From a checkpoint of a small transformer trained on Wikipedia.
Size: 16 layers, width 256, 2 heads of 128, MLP 1024 quick GELU, vocabulary 998.
Architecture: rotary positions, no biases in attention or MLP, attention and MLP in parallel.
Training: a variant of Muon for these matrices, 762M tokens, 5810 steps.
MLP neurons of a small language model. Each row is named by its layer, matrix (down: output weights) and neuron, and shows model dimensions 64-159. Each number is 500 + 25 x the weight over its row's rms, rounded and kept within 0 to 999. Numbers have three digits each.
Before each neuron's rows, "fires before" lists the tokens most often just after its 100 highest values on Wikipedia text that the model never trained on. A number after a token or word is its count.

fires before: "\n" 42, " /" 11, "S" 6, "4" 5, " a" 5, "5" 4
L4.down278:499454524493525456498487485468507494483519514522526512454501517474496478579468456535472480468521492555525512482516460511491552560491514487490484500492522464536522504498459525498482531509502472492519496503484489485518503459489506509484489484459554483506508506489473537524495472477487452506

fires before: "es" 25, "s" 24, "ed" 17, "e" 5
L13.down443:532526528513486523493489515476460537519489475498507478499508504479486507500491518497491499473510480511562516482484478521491532568506529479474492527497462440458506509478480491478519489506507466496498484517531512487479511511461472480517510548542465505533544524508505526531509523523488476512

fires before: "es" 26, "ing" 26, "ed" 10, "ers" 9
L9.down947:523515475516444489482514542455490466497493472513501421512532509505506513469486497512492473520428529484462466538485505470507531504494503482513503507480471484451519512492530487476518520505512511506516473475473537491481511453502562468499475545516526517476475524519506531488482549484521499476

fires before: " |" 46, "\n" 10, " (" 5
L10.down743:516525473503497462478494529467509559486493499482504525545495508491482498473532472492523492497529434478509544492491499504529520557504491498506558478516521485469495496485517537486495511519529579529470502463554535491497481510510459509457465506500499470543475508516549514438530479491497495443

fires before: "\n" 54, "-" 14, "inal" 5
L10.down768:513520488464498512513456506485493528519472438524480488445503512475484514494458460526475521472551487494511513479494553485517534480535463516532529476497501497520499478468486516529489570493481492486504474472486497438512528506513512466562497481483532508490507483495474523487477503504497510501

fires before: "\n" 16, "age" 14, "e" 9, "ific" 8, "b" 6
L10.down270:458514520512451480527549499479503471524504483515523463539491570533494522482498505488513440501505512530442585507463470517491492500516491513477516491533494511486470525490530505503483481483506496529477515488507455497491509502536511490532509500494535471547547530504509466497544526502560530495

fires before: " |" 33, "oc" 9, "p" 7, "e" 4, "o" 4, "at" 4
L13.down843:508432535487484540507516489525539449469502521499501521514446511480530512520504488471486509523480525486483497538494523541494500483509514509532485546524519517519500479512518501482509505497560505533464478470499543524496499478468530494514504499425466423496502481537529546476473504512457454544

fires before: "-" 44, "\n" 21
L9.down105:525539490486564485485518492481497458491518489506508495477499500527499522489515482472500508523506526508525502537519506516472529484494457558465508534512508471497485485480495488497507499484529522526471472508476504482506517488479484504472513498485522507520527485553524488454543500507510501494

fires before: "en" 24, "ect" 8, "le" 6, "ing" 4, "it" 4, "ell" 4
L9.down381:487505498529500499546477471482485491509502509504490493519527482530507519525509510515499473497459527500476511492454466495489508508481496459478500534520497444555492482478501524515514480443470482484502526467496486523459529493540512486457476471501515516491520519507493551464445454505525511515

fires before: "ed" 24, "ment" 12, "ing" 6, "ia" 5, " of" 5, " from" 4
L4.down591:483490501511548455530481499468513482481493522419545459511529518489509500527529503487507473519500475528506460509508526491480543483458537533494542475491463506504533447450501516511518530506483508491515519510493545518524505473529515500499513514508522467545568501484480536500450469498515504497

fires before: "ion" 12, "als" 12, "al" 9, "u" 8, "qu" 5, "ing" 5
L2.down809:493547520525491490511519511518498451464542474493476554514506483500523491481544514503491501497510475532475472504490483550479523528504507481533540514476537488540524528521502512506492517532507542538479522487527521491447505509496530477510470463471507533466494466479494494509493468520521508481

fires before: "\n" 17, "-" 17, " -" 9, " 19" 7, " I" 5
L9.down999:472482513518510512528540458496502449481532507540491477548528534520527510535523494528492521451495475507502513490518501491482537462478471513466469532488524455456534511509507499491494520497518495529496504487502491505508481494494504472500499484523490466508490503534499518521500485538472507467

fires before: "ed" 17, "raph" 11, "ion" 10, "ation" 5, "es" 4, "ment" 4
L10.down426:451500492536505497511519516499549507534483497517519508492530509477534537464503514510493491495495494496466485502500498524455507499456533412469498525505477516529448515500468506481466521477510489499463503517510488493493500510507471521471522491525493460489490513527541545548512484496501474525

fires before: "|" 47, "\n" 11, "r" 8, "-" 6
L7.down611:501521544470512529506543498505475499484494487497500450487510519449497504491491491500506479485499490461461539471506481518470549481474499486445533516514522540494481536499491514488448561466505511525484553466522537512512520507512516492542449461495521499491451510454476499491470477535514511523

fires before: "ed" 24, "ing" 11, "ement" 7, "ment" 6, "c" 6
L13.down1012:494533481476528540472544511452502505452543550512488504498492485494485539503511511508517512499592503537551505500478513481519529534448493513486522506518487502506468511522504529486491513498511494504518486490461512511506473543459495483510485477479530562503477483512487468517488513494484504473

fires before: "ed" 20, "e" 14, ")" 6, "ation" 5, "ing" 5, "k" 4
L3.down624:532512510506484510554535514505540510526489496501477506491503485476505500485503552452530493506495504457486497478517499543509514501451522450528560481502465535486488504473518489507475511448496457471480523495522510479491499519474507518520461499520558509528461526506525517497465454486483472490

fires before: "\n" 38, " (" 4, ":" 4, "act" 4, " |" 4, "le" 4
L5.down19:477519499496463533458488533527505493533522467478473468470545525504446510552481483493508507496508512491467551504452455488479528512493509462497461539562464486500521479523543466493508514460484514489553519452461594491488499521485490483511501473481525498465475497520522459497488489493448516491

fires before: "\n" 25, "The" 13, "In" 7, "A" 7
L7.down616:505474531499505481491491547481485515444496526459481492504497508464528502522533510547520446485500481490495559496476474503496520501517494472509497506509480538487525516465481486507491527493478515493503481465519657498534520485493494495516474476525528505480503527468492486487476472496465505484

fires before: "0" 23, "1" 21, "2" 14, "3" 10, "6" 7, "4" 5
L13.down882:513508494500569517501488524491479521502474502476468493469440512526514498502471458522522492485493460558479487519490515496479486479571546521482489492489524501525479535483525505505476504473506466481480518513501499522485535465484513530481497546490480512496529531511495523525455496502497479518

fires before: "|" 54, "er" 7, "\n" 6
L13.down804:535515501493481486497484501481550511500502483474469527512455472491477501484476484476508548520497488508488491480527498503497501520509493486480492503478494546491525518522513490477557539482501525538510514491517509477541539499523472512484528468498501485508467521502521550507506495465433542506

fires before: " |" 33, "a" 6, "p" 6, "d" 5
L10.down417:463451472468529520491503460519525513483509520504534492480462486517514458522490530489507523485530430494472511487440529514556524480506507509484501527477498487504517480497505499526522526510515504520496527432523490504503494489544497491533491548502507484487457533514471522488456496536506482471

fires before: "\n" 28, "-" 25, "C" 5, "\\" 4
L7.down517:525510485507513466536498506463507553549507511489498508520499538486534478494449533494487520475533524485458479476549495525475491484496498523483531464487507507477501496479511530520528525447532444491506473521536478499474482532481481510534468484560519516508503542487514479533501505530474495518

fires before: "\n" 33, "ar" 5, "a" 4, " m" 4, "m" 4, "es" 4
L10.down976:439516422504522500454480502453499546500508447491507506498497512492531543542565482526493501548482492448514488491480498510486503520497499507513494525541525485512487524487554486479527497468528530519514516524500502473465508467491525511485467474504526494508479463523495457522480518456492465499

fires before: "2" 20, "0" 15, "her" 6, " |" 5, "3" 5, "15" 4
L13.down76:506540477510514544471526498506487500522475517483454467470501521465496482458468486471517471523517499534538472533498467537517473500518515527503502499503520494503477501517457515494466504501488499504494510543479451465495484487538498470538513455470507541498519508461514491513494445545510502533

fires before: "ore" 19, "el" 14, "\n" 11, " be" 6, "e" 6, "inn" 5
L10.down506:507513479514569524458550516490515472538500484471489474446504478464502500506525449523531538488539529493482497532517516534519517531516493538464499470530543500542502485504506537527454507509514519461522542468486460490536511503482502464505512488500507495502474535492516497489521486498499564504

fires before: "," 13, "." 10, "s" 9, " in" 6, " (" 6, " to" 6
L13.down525:463492518486517450475467498550504558479518512486481520502497498497495531483476483520519527518476513555467515455485527464496465496473516438508496518516472510436451496486529523498513533515558510545491495504479554503475490567536510534506522507510515478476502489574487506455499475492497510465

fires before: "," 27, "." 27, "e" 9, "p" 4
L3.down276:509485501517520495502461507528530522528510487487479453514498522507459500502507520439528475472442501537508575530473518499486498508475463492497493486501502525527520499489481488479516525497508504491496515473501553484477497537482487513555481507484490512510481477501504565479563474499474516509

fires before: "ed" 39, "ing" 8, "ment" 6, " that" 5, " a" 4, "ers" 4
L10.down416:525545470526447517537467513509495518508534492550521501483497502462486487514445495512502505518528489502470495530457493506548530509469535500515487476528481548495522542481501520474498512494509553511507523483539553465489483503440509480508488482471472530480490510497525487554473488455507525527

fires before: "|" 25, "raph" 15, "es" 5, "inn" 5
L9.down89:532518518496520496496518534495547490484477490530519514526477537464504489476505476474494542537530512506505481503511490536498493499488510463495453533494497517461489497513467522528477515516498487486497539431524537526492518524527528532488507499523482498488474505505540499508469528493532487513

fires before: "\n" 74
L4.down27:510499445514517478507472521514485544482535474466488514508525502487525504547510445494504508498492503461493539519497519478521510517463536487496523487494492494498465496490480525519534490490490479501500479526533514521484522476475502510486520463535532483471549494474486510527490500487455505484

fires before: "|" 25, " |" 18, ":" 5, " of" 4, " l" 4
L7.down179:489543507485517497484468523451523528546511472508454482500506502523536486525514499483522531524501506492478502522490502566494512518484521480473533491421503538500518516497497510477480531466503526507460519476499508473493453478529484506506505446486511511505492491516537527502498488553499512466

fires before: "," 20, "." 18, " and" 8, " in" 7, " of" 5, " to" 4
L10.down125:501457514506511482492495504542549526474501490489507451501521483477525546495527549461483500490510483498535589514493530466518516544446529515487469517493435499509525491472477474484499474467533544513510452489522538544466515557510493511482507463502471494485508493467536517501503423531479501500

fires before: " |" 63, " of" 4, " were" 4
L3.down278:511466504539529484494445512551487508463441473490508509513476496559511525531459508504520504503513498483502517475518517457519441512453521475548509507482423497468511506450470458466513489507465518497464507478499506530475514461546508477498508507533503528475506480515484539498518499537532501553

fires before: "," 14, "ing" 13, "e" 9, "own" 8, "ed" 6, " st" 5
L13.down757:532495523490504498487519465490494518539489499505525498471508509511499519462459490465509452515483487508492481493449499493523515473522518474500524477468525556496547517523505513442532520494498469493480506516485487487537507483480536502515510511474529500520509526490485538526513485451486468445

fires before: "\n" 47, "inal" 7, "ed" 6, "y" 4
L3.down975:518501516483519463520480488473485517432525529484455470518508525524552517503462470459521533422507480550517460470482540518474493500469488510502532515501511528488512472512456464520475469527544515455544480467519494498495526464491503485488486522495513472544532482478504469510530478499513509558

fires before: "ing" 30, "ed" 22, "es" 9, "e" 6, "s" 6
L13.down895:457478517468527484467501513549491526542472499518514528495482472543481480457530528466513480495484489503493536492526538465521518512433522509505530550540465496530509528488540506509472542534483492554527480484461536454506527547506499457545467534495491525474475476477558483467523487502486490535

fires before: "|" 40, "|---|---|---|---" 8, "b" 6, "\n" 4
L13.down937:469481527532498500528516511500497493475524468501555502464492483487508529502539467450524506480471529449517518483503476487453533504516490480519484489506502512499533497522478546474504479493474529507481518466525604503549510516532567470516465491470480485457476485499491515529496500491497490477

fires before: "|" 87, "\n" 7, "-" 4
L10.down78:484499501454515528487480492505531527523483503503524501518488494514513461517487471496473468469485450494512458531497486514502545505475462507472447504497503545461505538501480505528486555472524474524536498499468567473479525478502526502515518504498482477515482495504505524525485482482512533527

fires before: "\n" 49, "-" 27
L4.down172:499528541485470469499497495501543436486480433485521503552523503505507495489515527483486519475490482527495495507530485516525520529541487525512500541505537491506517455483490506492498475487464529457472472517507517476562463516498485530553503524485487543537519491503550518464509481502441497526

fires before: " the" 35, " he" 6, " in" 5, " a" 5, " this" 4
L4.down831:515471534502509498548494478533520514467542437490472507523501475479498498513513448456480488497493503497453521514469499513532490486433500504474538506499515502503487505436487536494490477481505496487501520511479506524520500451484517537504506510538527536505499503482460553442512523523458471496

fires before: "ed" 17, " the" 9, "-" 9, " of" 8, "'" 5, "w" 4
L2.down86:517487467482524520497516470532486503517477484518487456515491505549509489472532465513472489503486512459489488506553490512495512486468502490504520525532470479498495464510490480486550505527500490507506484524456444498444538512495507518501488501489484545477510516531471519456518500525522514479

fires before: "\n" 77
L9.down867:512496551479489491514522528488513538486504502506490513467493497499510471495464511495504541476540479547529517507452490462518494429463557523473459495493496500526501524555545503494469486486539488492484492481527517518466494473445535457500501523499491525509486509473513454534471492530505492476

fires before: "-" 54, "\n" 24, "=" 5
L7.down396:489479487508506480493511507495548509523520491504495495488529488467493478486444506532465504472525500460482477501522481447524484493506484502513479496529516505509483481513508505493529498448480516472474491492520526469523482470475494487515503473522512548523493543472543511501484487510485525487

fires before: "em" 22, "ition" 8, "ed" 8, "ss" 7, "pt" 6
L9.down767:493527464495511516486534490543510518489527438521501513524492490517447471505533515503507565510494508491491547550511524492464465477497506516545479514520496485528474498517522494523509546500498473506461491468459483472538498468491556554524518480548496539467498470512550509479432477516504517512

fires before: "\n" 86, "ass" 4
L3.down73:494499516485472452521512481503519486506468461486526486520513454524475493530489447469540522529513495530505478560515471502495489467520521526476446529487515475526496459490513479504496512526476433498480508475516454510483472503490499490509498519502518530499494493489515507434508492521528495494

fires before: " |" 46, "el" 7, "-" 5
L13.down718:495528470482473484454514494499521507496507465509528488490513520480523449507544520502483521496503458526503482525496477495471566477501523484500492472566466532494520489493490476491480495521463545516499515490493518538484522471488469479487498508462491515490489472500507491492527524475494522479

fires before: "1" 10, "2" 9, "4" 9, "8" 8, "3" 7, "5" 7
L13.down112:522521463470530520460442514498481527503493519476497496498485493512520540506477518507549499500480452509474479513499512484501508507517463469516493482530521469512463509506563511475523503514510521534503476444543384502486482463512496535531489464501507442495533556541463500542483463517503543477

fires before: "9" 16, "6" 12, "5" 10, "4" 9, "2" 8, "3" 8
L13.down758:460498490554492519482481485510504492500494472476489515485523484492470512487501509491478524520477518483445506491537515528495517487479478476514425521461506484561502523488535516483525503441489489469548562448455457513471508521514467513499506463499531506503504552513489487475481495480563525505

fires before: "e" 15, "un" 14, "t" 9, "us" 9, "ated" 6, "ts" 6
L10.down120:474463465484466510477479491496506522526455480508513504523460477516494497467450527507505470508509528494486416495526477535454489519453417486484533526478454512477532507515540476499502477527500478499468471548510537525500524505501511480516514483486503498474503507531484556516492535498516495486

fires before: "ed" 20, "ing" 18, "er" 13, "es" 8, "or" 7, "te" 6
L13.down583:494489464523522482516491470458497498502509496509500486485500516482457505493501486501505523462517494474495494500505476507530540523531481535483551466498511502494520473527503489480486502481516517508516476495514559518487496496504525515475513511440444519568516483481456503525500501503457485508

fires before: "an" 16, "ed" 15, "al" 7, "t" 6, "e" 5, " to" 4
L2.down986:525528471502520502498431473512496460517494500483570520474483503485495525526472504455493495512525507484500465530506463472523478516488503463469476500497513513530436467500527490512470497541503524489473495512506459491483503486528466542478520484479504504490479496494484492508519508464539451504

fires before: "ond" 32, "s" 10, "ed" 6, " to" 5, "le" 5, " the" 4
L5.down494:494502489504502428483487463519512479439491453564520514461523478527511510539536474509533477481495500480496536490486505503515487478497477520564476531547503457506508505493549488479511525481519493509521474468526514508442541530489570483496454536543475494508529524516527500526528495504484483489

fires before: " the" 40, " that" 6, " a" 4
L10.down715:503520517511533493491543533515467537515504515497478504439486531456482496503510476461487483522474457444530504492473517456468526511464499534468506491462532506486511516504484468496494459481470512530509443509504426504521501506482478494484469486524481456467478437478506504477527514527501512518

fires before: "\n" 24, "," 15, "." 11, "gh" 8
L4.down481:496505467505517450460520499577540524510553471491469495487494483493505477541553510494514484516509507483432512472514510501506480544448495480494520538515482486520506488504483484501498472493487503505512470472531475528503523509464511522501502495509518540497458455535529486473491480473482529510

fires before: " |" 40, ";" 23, "ur" 5, "." 4, "ure" 4
L13.down902:506519498492536483519514498473497458475462449505515523493531471460507523493481520496528497510517476508470525458544513505489506487452523475462506471495530507478500514504487519492501493491509477551521508510452522524482531491514477530549500485493504492446497501485494487480501480485527500499

fires before: "-" 31, "\n" 16, " T" 7, "od" 4
L7.down197:496464459514500512494509452510537494478503499499525454467518510553531545519476473472489549428497505476499501479512504467486515516501514525478472520467499526498494478512556544478478530508506495475470515528479590516469517523491501520510470511512491505480480487501535502518508547534485485513

fires before: " |" 51, "al" 7, "." 7
L3.down680:497463472495492505523465449556494429516543508539496482532507497476529476527478545463533536506536494505529548489507465471507467521484522517515483513490490532456499472468512487523491504500502502495469460483508463524490551463500517501495483519537507470470507558526494509479500509525539537530

fires before: ";" 30, " |" 18, "e" 7, "ier" 5, "s" 4
L5.down33:518516483523508459491493524514484465475519513472532543536499495501497496551475498486502462491497454519500488483461480512507515507457506464526478507519527508459471541516491488499529490477508483522520464423496501498557525546561505481517532531495472489442515480457487475499470504536485480515

fires before: "\n" 58, " " 11
L13.down340:496487498492514495494525527465491504500534473483525506486538453514526490498495479492511489507516511530482602495513503496512492545474511522537492495511490483506515489435501507514506542515518471485488489491470554536544531472501475513527471510507557470475519516509536486503514494473514460481

fires before: "\n" 23, "==" 12, "===" 11, " He" 6, " The" 5, " In" 5
L9.down537:516496519529519479485487501475491488492476529534511473554491488484502511504496482515524468472470474515502535534513533520510506499465490498510492508532475519489506510547507488519506525510503504487531469512503752492504511492461467493482511513493513499496478506461497524501520489495491481476

fires before: "4" 15, "1" 12, "7" 12, "8" 11, "5" 10, "6" 9
L5.down300:488475474481509506524499508509523482484490501487511521490491521524499527466487524497471488478488502492517494557485493481459522518562499521511485459513438520540503528478497531511489518493484499486520481533486539528483492487508467508544489511480452515502524495522502508502519485552526558451

fires before: "\n" 43, " |" 11, " ==" 6, ":" 5, "ed" 4
L5.down589:511486450505506465437555508461471495524509513519500512505525499530510505488517523519525434489498503510492491459521518522501526471466479489475511492497570512491501534477451524532473500569478451497483493479513487505477509518462506516501488498517519495510495489539515536508507443539535486491

fires before: " the" 36, " a" 10, " he" 6, " of" 5, " this" 4
L9.down236:526463513469473528498491496518577489510546432504466488521521516511496496523512474466464517496524517472501510496494526500524499529470522525518538499501516478484518522515511543501481483474488496507422501488485511509479492464460506543522456507508469523488497509476454496485522527491540502512

fires before: "ing" 32, "ed" 11, "e" 10, "el" 5, "s" 4
L2.down182:486520490486535551491493516490470475470486515482478521479497452476544500510518452514500494448470523567526510492454543516510512484499487467495505536524502506487517544523530532484526495500489502488520523487482513512491495497525507429477536483495553515513471481530522534527477486501506553505

fires before: "ed" 38, "ated" 6, "es" 5, "e" 5, "ing" 5
L13.down440:515559489489493519524490513494471497493478502513515458487482515481474504538447474548508504527488446511519532553481461527481541537451481494492496517493486513485495573470489488508506503460498458496484529508506515508492513532527538531489464532513479488498523481424504476520507499520488487495

fires before: "5" 17, "4" 12, "8" 10, "9" 8, "7" 8, "3" 8
L4.down815:487469514522483521526482518515518516463486526496514489478462544523471495539463484483474515489485543517509527514519524528460524562474574440494483499509497509522480498505499493511497541525493507505474473513520466498493511503476498507484535501545497476485468514532539502447508536539518481500

fires before: "-" 57, "\n" 12
L13.down771:472517497507528486499518481519508486471531502479488466520507502534542522470506474458469452452528471487474523528525527496498514480487499486562458490515484476510462503493530490506485509472481514522538511521522537513472484511519509507428493507487532484471474492499493523498471509494448538526

fires before: "ed" 35, "gan" 10, "ing" 9, "oin" 5, "ame" 4
L13.down473:510504494507495473504541482501526470503494515512533506507492468518496503533472508455520501519446512485488523491500524505489507500498503445481506483509426462523497506516526510520480527507536502446481526511510579486459564503520499456488512528494489478518457488484501490467506494492480493493

fires before: "\n" 18, "," 11, " of" 10, "." 6, " and" 6, "ang" 5
L13.down379:486460523468524485501469490560483521482521464478504506498502487478523488531518535485488520526500505514517455463461503519474460522435502540487496503472471552470496524533496505500550522508526508458499502525437430481515489534521477535484532528482465508501466511482477528488456442512497465471

fires before: "ed" 29, "ing" 15, " of" 6, "." 4
L10.down96:503479487522503471483510512495476471521495483482547496524527497454504460496511493469551505491515479443464525487493547525529551436532514460486459531518511505504511461517491515495494525493507533519465502501529564472542495489532518529543479466543473515515494515493500518527469478516504499520

fires before: "|" 23, "\n" 17, "|---|---|---|---" 7, "i" 4
L10.down756:508512527533502469483475571516530494497558511500542522471474484461529504556508490492482568461488511454492529505500494489491502537455488542439487492522503479522473498515548489517524495471525469498491507505479514497487489473513533492532530495510462512453475499478470501526544490530535461478

fires before: "-" 20, "4" 9, "3" 8, "9" 7, "5" 6, "," 5
L13.down350:467506488492531516530489513520511486543531484519488463502496481496453514521508538540511502476517483512500528523494473491500504533478500497514470558521514482497553480475521479511554497479497515494482466545509544506480509492483470464491531492501481491519505454484498501490464492515501525464

fires before: "ed" 16, "e" 11, "s" 10, "ation" 7, "ide" 5, "es" 5
L13.down101:522575501463487516507495506490457529468491457475459483513482521438522517485476503503525514508526477493492518492450489506498481509462496507485469479508480479494517497487490501502497498519462507507461537471528482496421494500501478491475521495539451496470489548518520469532514494507555509508

fires before: "," 64, " the" 9, " he" 4
L7.down270:496526490499493542514511515507478553499488519494511509501479494509523470505512485505502499482480523482501533536501523513508514543514491523473470491489561491531523466482527500529491527467508500504468491512504428488426533483546489497501498523521483496475437548517504473509522498552487452512

fires before: "-" 37, "\n" 15
L10.down850:475514513516531484497496471477537524472484485505466464491465456516515448533484503533518498534480487494494463496524493492487498516489495509465502516503544493494499480537492506524531496478483501510478466446484577522461516528508469485498495481496499517486510507511510498467517474486523466514

fires before: "\n" 29, " " 11, " P" 5, " Y" 5, " D" 4, " |" 4
L10.down460:520507460487482482507494524530530547490508503468534514533504536534540528478477499508463505444517517485507517498508455518502498427462495475484453526519538524506518530544493514485541526494534488490466507485486554436494470516445496467517494506471496448468519537534533490508501527520469519497

fires before: "7" 13, "6" 12, "8" 11, "4" 10, "5" 9, "2" 9
L4.down715:485511501505552493508523551451545472523523520496492483499495520512506500475535512554523487497532494523516491515524510487498476488539513520485505480522511452494509525511483493503498526526508476486515487509513525499509527482498484505474505438466546511543523539485473481490491511504511517479

fires before: " |" 25, "==" 20, "s" 6, ":" 5, " ==" 4
L10.down847:507477467521487527511491499504518478511489510494539556498515537495584512503497494477516522504509505581511475521503497499499455546490500505483482469519494528490494475515488503503465500477484483494515530538480544461547448481534506505514497469480521515482511488546511469506512512472491476529

fires before: " the" 19, " to" 15, " a" 12, " with" 8, " that" 5
L4.down1022:523532510455485517488475505589517486470510467511493474468494509497538456544513474479574483534467503475499520524475498483522534484487501466494486492523470532517512472511531479459523468471501506512485511512440489520478480502493513516508473559505541537553497504496503514460522486458506484529

fires before: "ed" 12, "es" 11, "er" 9, "ement" 7, "e" 6, "ing" 5
L13.down785:477494473513495477526502489470489454518475501535510507480495486532534481485504543531499523489462468491533523481532489520468497513505510443540480500486462491533527473506483476481554525462488530489496472475514486523529508511511546459498477509519521484485516504520488490524483517489557465497

fires before: "ed" 13, "ased" 11, "ch" 9, "o" 7, "ase" 5, " of" 5
L2.down323:500499518505429534530457481514467525502487503476521520541491475520500508472506533508546528537526485476443476507501502490535549492504506490491481489513554495514492461475507513468501492461511474497472485493487528516500467496504463531487510494536466481461496492484497527482511476498454499502

fires before: " " 20, "es" 13, "|" 11, " 1" 8, "\n" 7, " 3" 6
L9.down417:490505490518500523482477503501551499523512509498493477498491501522535505445523493523520479475493492499558521520546493495492495566504466523512478474466503502500469479466505491495460520491507532533474494487501521479514541485541478527473506512515448496481512515518489498493477525480464474495

fires before: "\n" 27, " the" 11, "ed" 7, " a" 5, " been" 4
L9.down868:536512534511523475470461543500581511483501497463515497470456489513500491500478491501533463487532474466488510535486541418528491486498527485538520470462473521492525512497523511503461479483488524539481500498477511441505478483502510500555503503505533479514568533482520528472502482510489528476

fires before: "\n" 16, "ed" 11, "en" 9, "al" 8, "ak" 6
L10.down309:502458506495489474473492519458492552481517458478530484461481500492544471509539476512508477517483488459503470515479536489493519494474509484493526513542510521510531517528513545493470474524525520517450508448479533508505508513542493537532511509521493544524514489497528520474480439467542494515

fires before: "\n" 38, "ed" 13, " in" 4, "ant" 4, " on" 4, " of" 4
L9.down495:489542506526520506512470510486511549519527514431491494489457478492462500494544481502521503514531503490504511483495522521498497531486547515498483471530505441504523492506483514499497519484479465511507534500479469482484496531490509490529514549483518525505508489508511499468502551512499481568

fires before: "ber" 29, "ge" 16, "y" 10, "b" 7, "e" 7, "er" 4
L2.down793:493479560503518471488501482512542444498509485484458478497491513504483493503525486498493493458506481488485526501467490499502563464451507471479481509537507559510535504530469473493516515512506512502491533477517569531474557504492438505501488503520484485474502491480455472548522517472471526488

fires before: "." 15, "," 14, " of" 11, " in" 9, " are" 7, "ion" 5
L9.down830:521488499470480444489485488488470507483507494497471528470487488529521528522512563537538558484454553539502496482473506500487481545473489511503527483484480542493522506499474519483502466480532527438523488472514490509509511543463546489519461502492486500513450498471475468488499523495512496482

fires before: " |" 23, "at" 9, "s" 8, "ot" 6, "|" 6, "el" 4
L13.down449:534479495512475507502505528516476471506490491482482482516485484495474514520494519490487488498483470492490487451481493476461516516519479488498511541522484477465484481503538496498491516487524496499492509527491456500501511501548511450521509481487479516489476519486513509486490518506494513471

fires before: "7" 15, "5" 14, "6" 13, "2" 11, "3" 11, "4" 11
L4.down132:485506516511522517534542513451507474513509519521520497521529527555542527504517525504515481517479450501504463523533471508488513467551474508527506527529503473545474482514481483505507538489466535521479475477497538505497493496496508503543471511473523505543513482503491485515458560560471528443

fires before: "ed" 38, "ing" 6, "er" 6, "l" 4, "le" 4, "ure" 4
L13.down271:494460493467538506560458476474502464522484491460500513497503528503474510527537483518533513505539531446506505472500509510495519491485477475512488468492541472480498460531531457489486524525509528501474514523505540513536498519500514494491502477538526509495495512524496519549467504498516448482

fires before: "\n" 48, ":" 6
L7.down362:443529477480515488505549505480486513501467487529504521509543513522478510540494520512469445504513548477507490509519511528488470464510478569488490497464501505499475514551535450499535493508517548525482570470532452535478481527530517506483520471495555498468507484512502496487473513544544520487

fires before: "\n" 46, ")" 4, "a" 4, "ik" 4, "-" 4
L9.down11:488492504513556526495528517519466479539506478491478480495518492477488518518533478466475546511454478520518502513536493474524528499490528543491519500507535525495525523520476502536490526481513509486496514503539470518496495465504472510499477524532533437491521477526490478502475475524518492490

fires before: " |" 32, "ance" 7, "s" 6, "on" 5
L9.down581:483517493478516506447440453510530476524463506478562462513548524522520523491545481560504523510502532492491460446483484489485476493532481526496543486485525455472511503493498496538498553508511455498461524505469523531498468507510496494532487460510491541493516501491481484509507507489478477491

fires before: "ed" 18, "ction" 10, "ing" 9, "al" 9, "ct" 7
L4.down113:502501485523508523534527517502482534460536529460450519489489510522520482494499497474480515442501519471519466504506473501503537492482494521524470519476517510535507498510508471485512479514527491511475514503535509462450524466477533479463496514472504461494476505470514541508477530465506506480

fires before: "\n" 37, "." 14
L9.down221:493481510474474481507459486508565539507512495504471479536513508505527518486531513454519510563510462508510476496455505490517587498505492499494521510487534531510487487489518495503466525520517516500499536452513429504527499493532498505489488513551547458519488470532510513520476474529505554486

fires before: "\n" 18, "===" 17, "==" 13, "The" 5, " He" 4, " In" 4
L9.down39:516444526537493468516483495492490494473519509532485492479501463496490481531501529520500486490505486502531561527541486482494534523444518498502508487510488503503487518516488471506478537508504501518505467508506743508525512504471493483482478519495476499486468506488503473508514505502500496490

fires before: "-" 48, "\n" 16, "a" 6
L7.down104:487506545493477468489467555484482545477511489481502506494515467517522470473518503539469516447511524499538458463523502499507488445549524485473529489526496561547527510487525507491480574554508536495524473514504457522494521515499480480523504472468506480504472514500516526514518484482478510531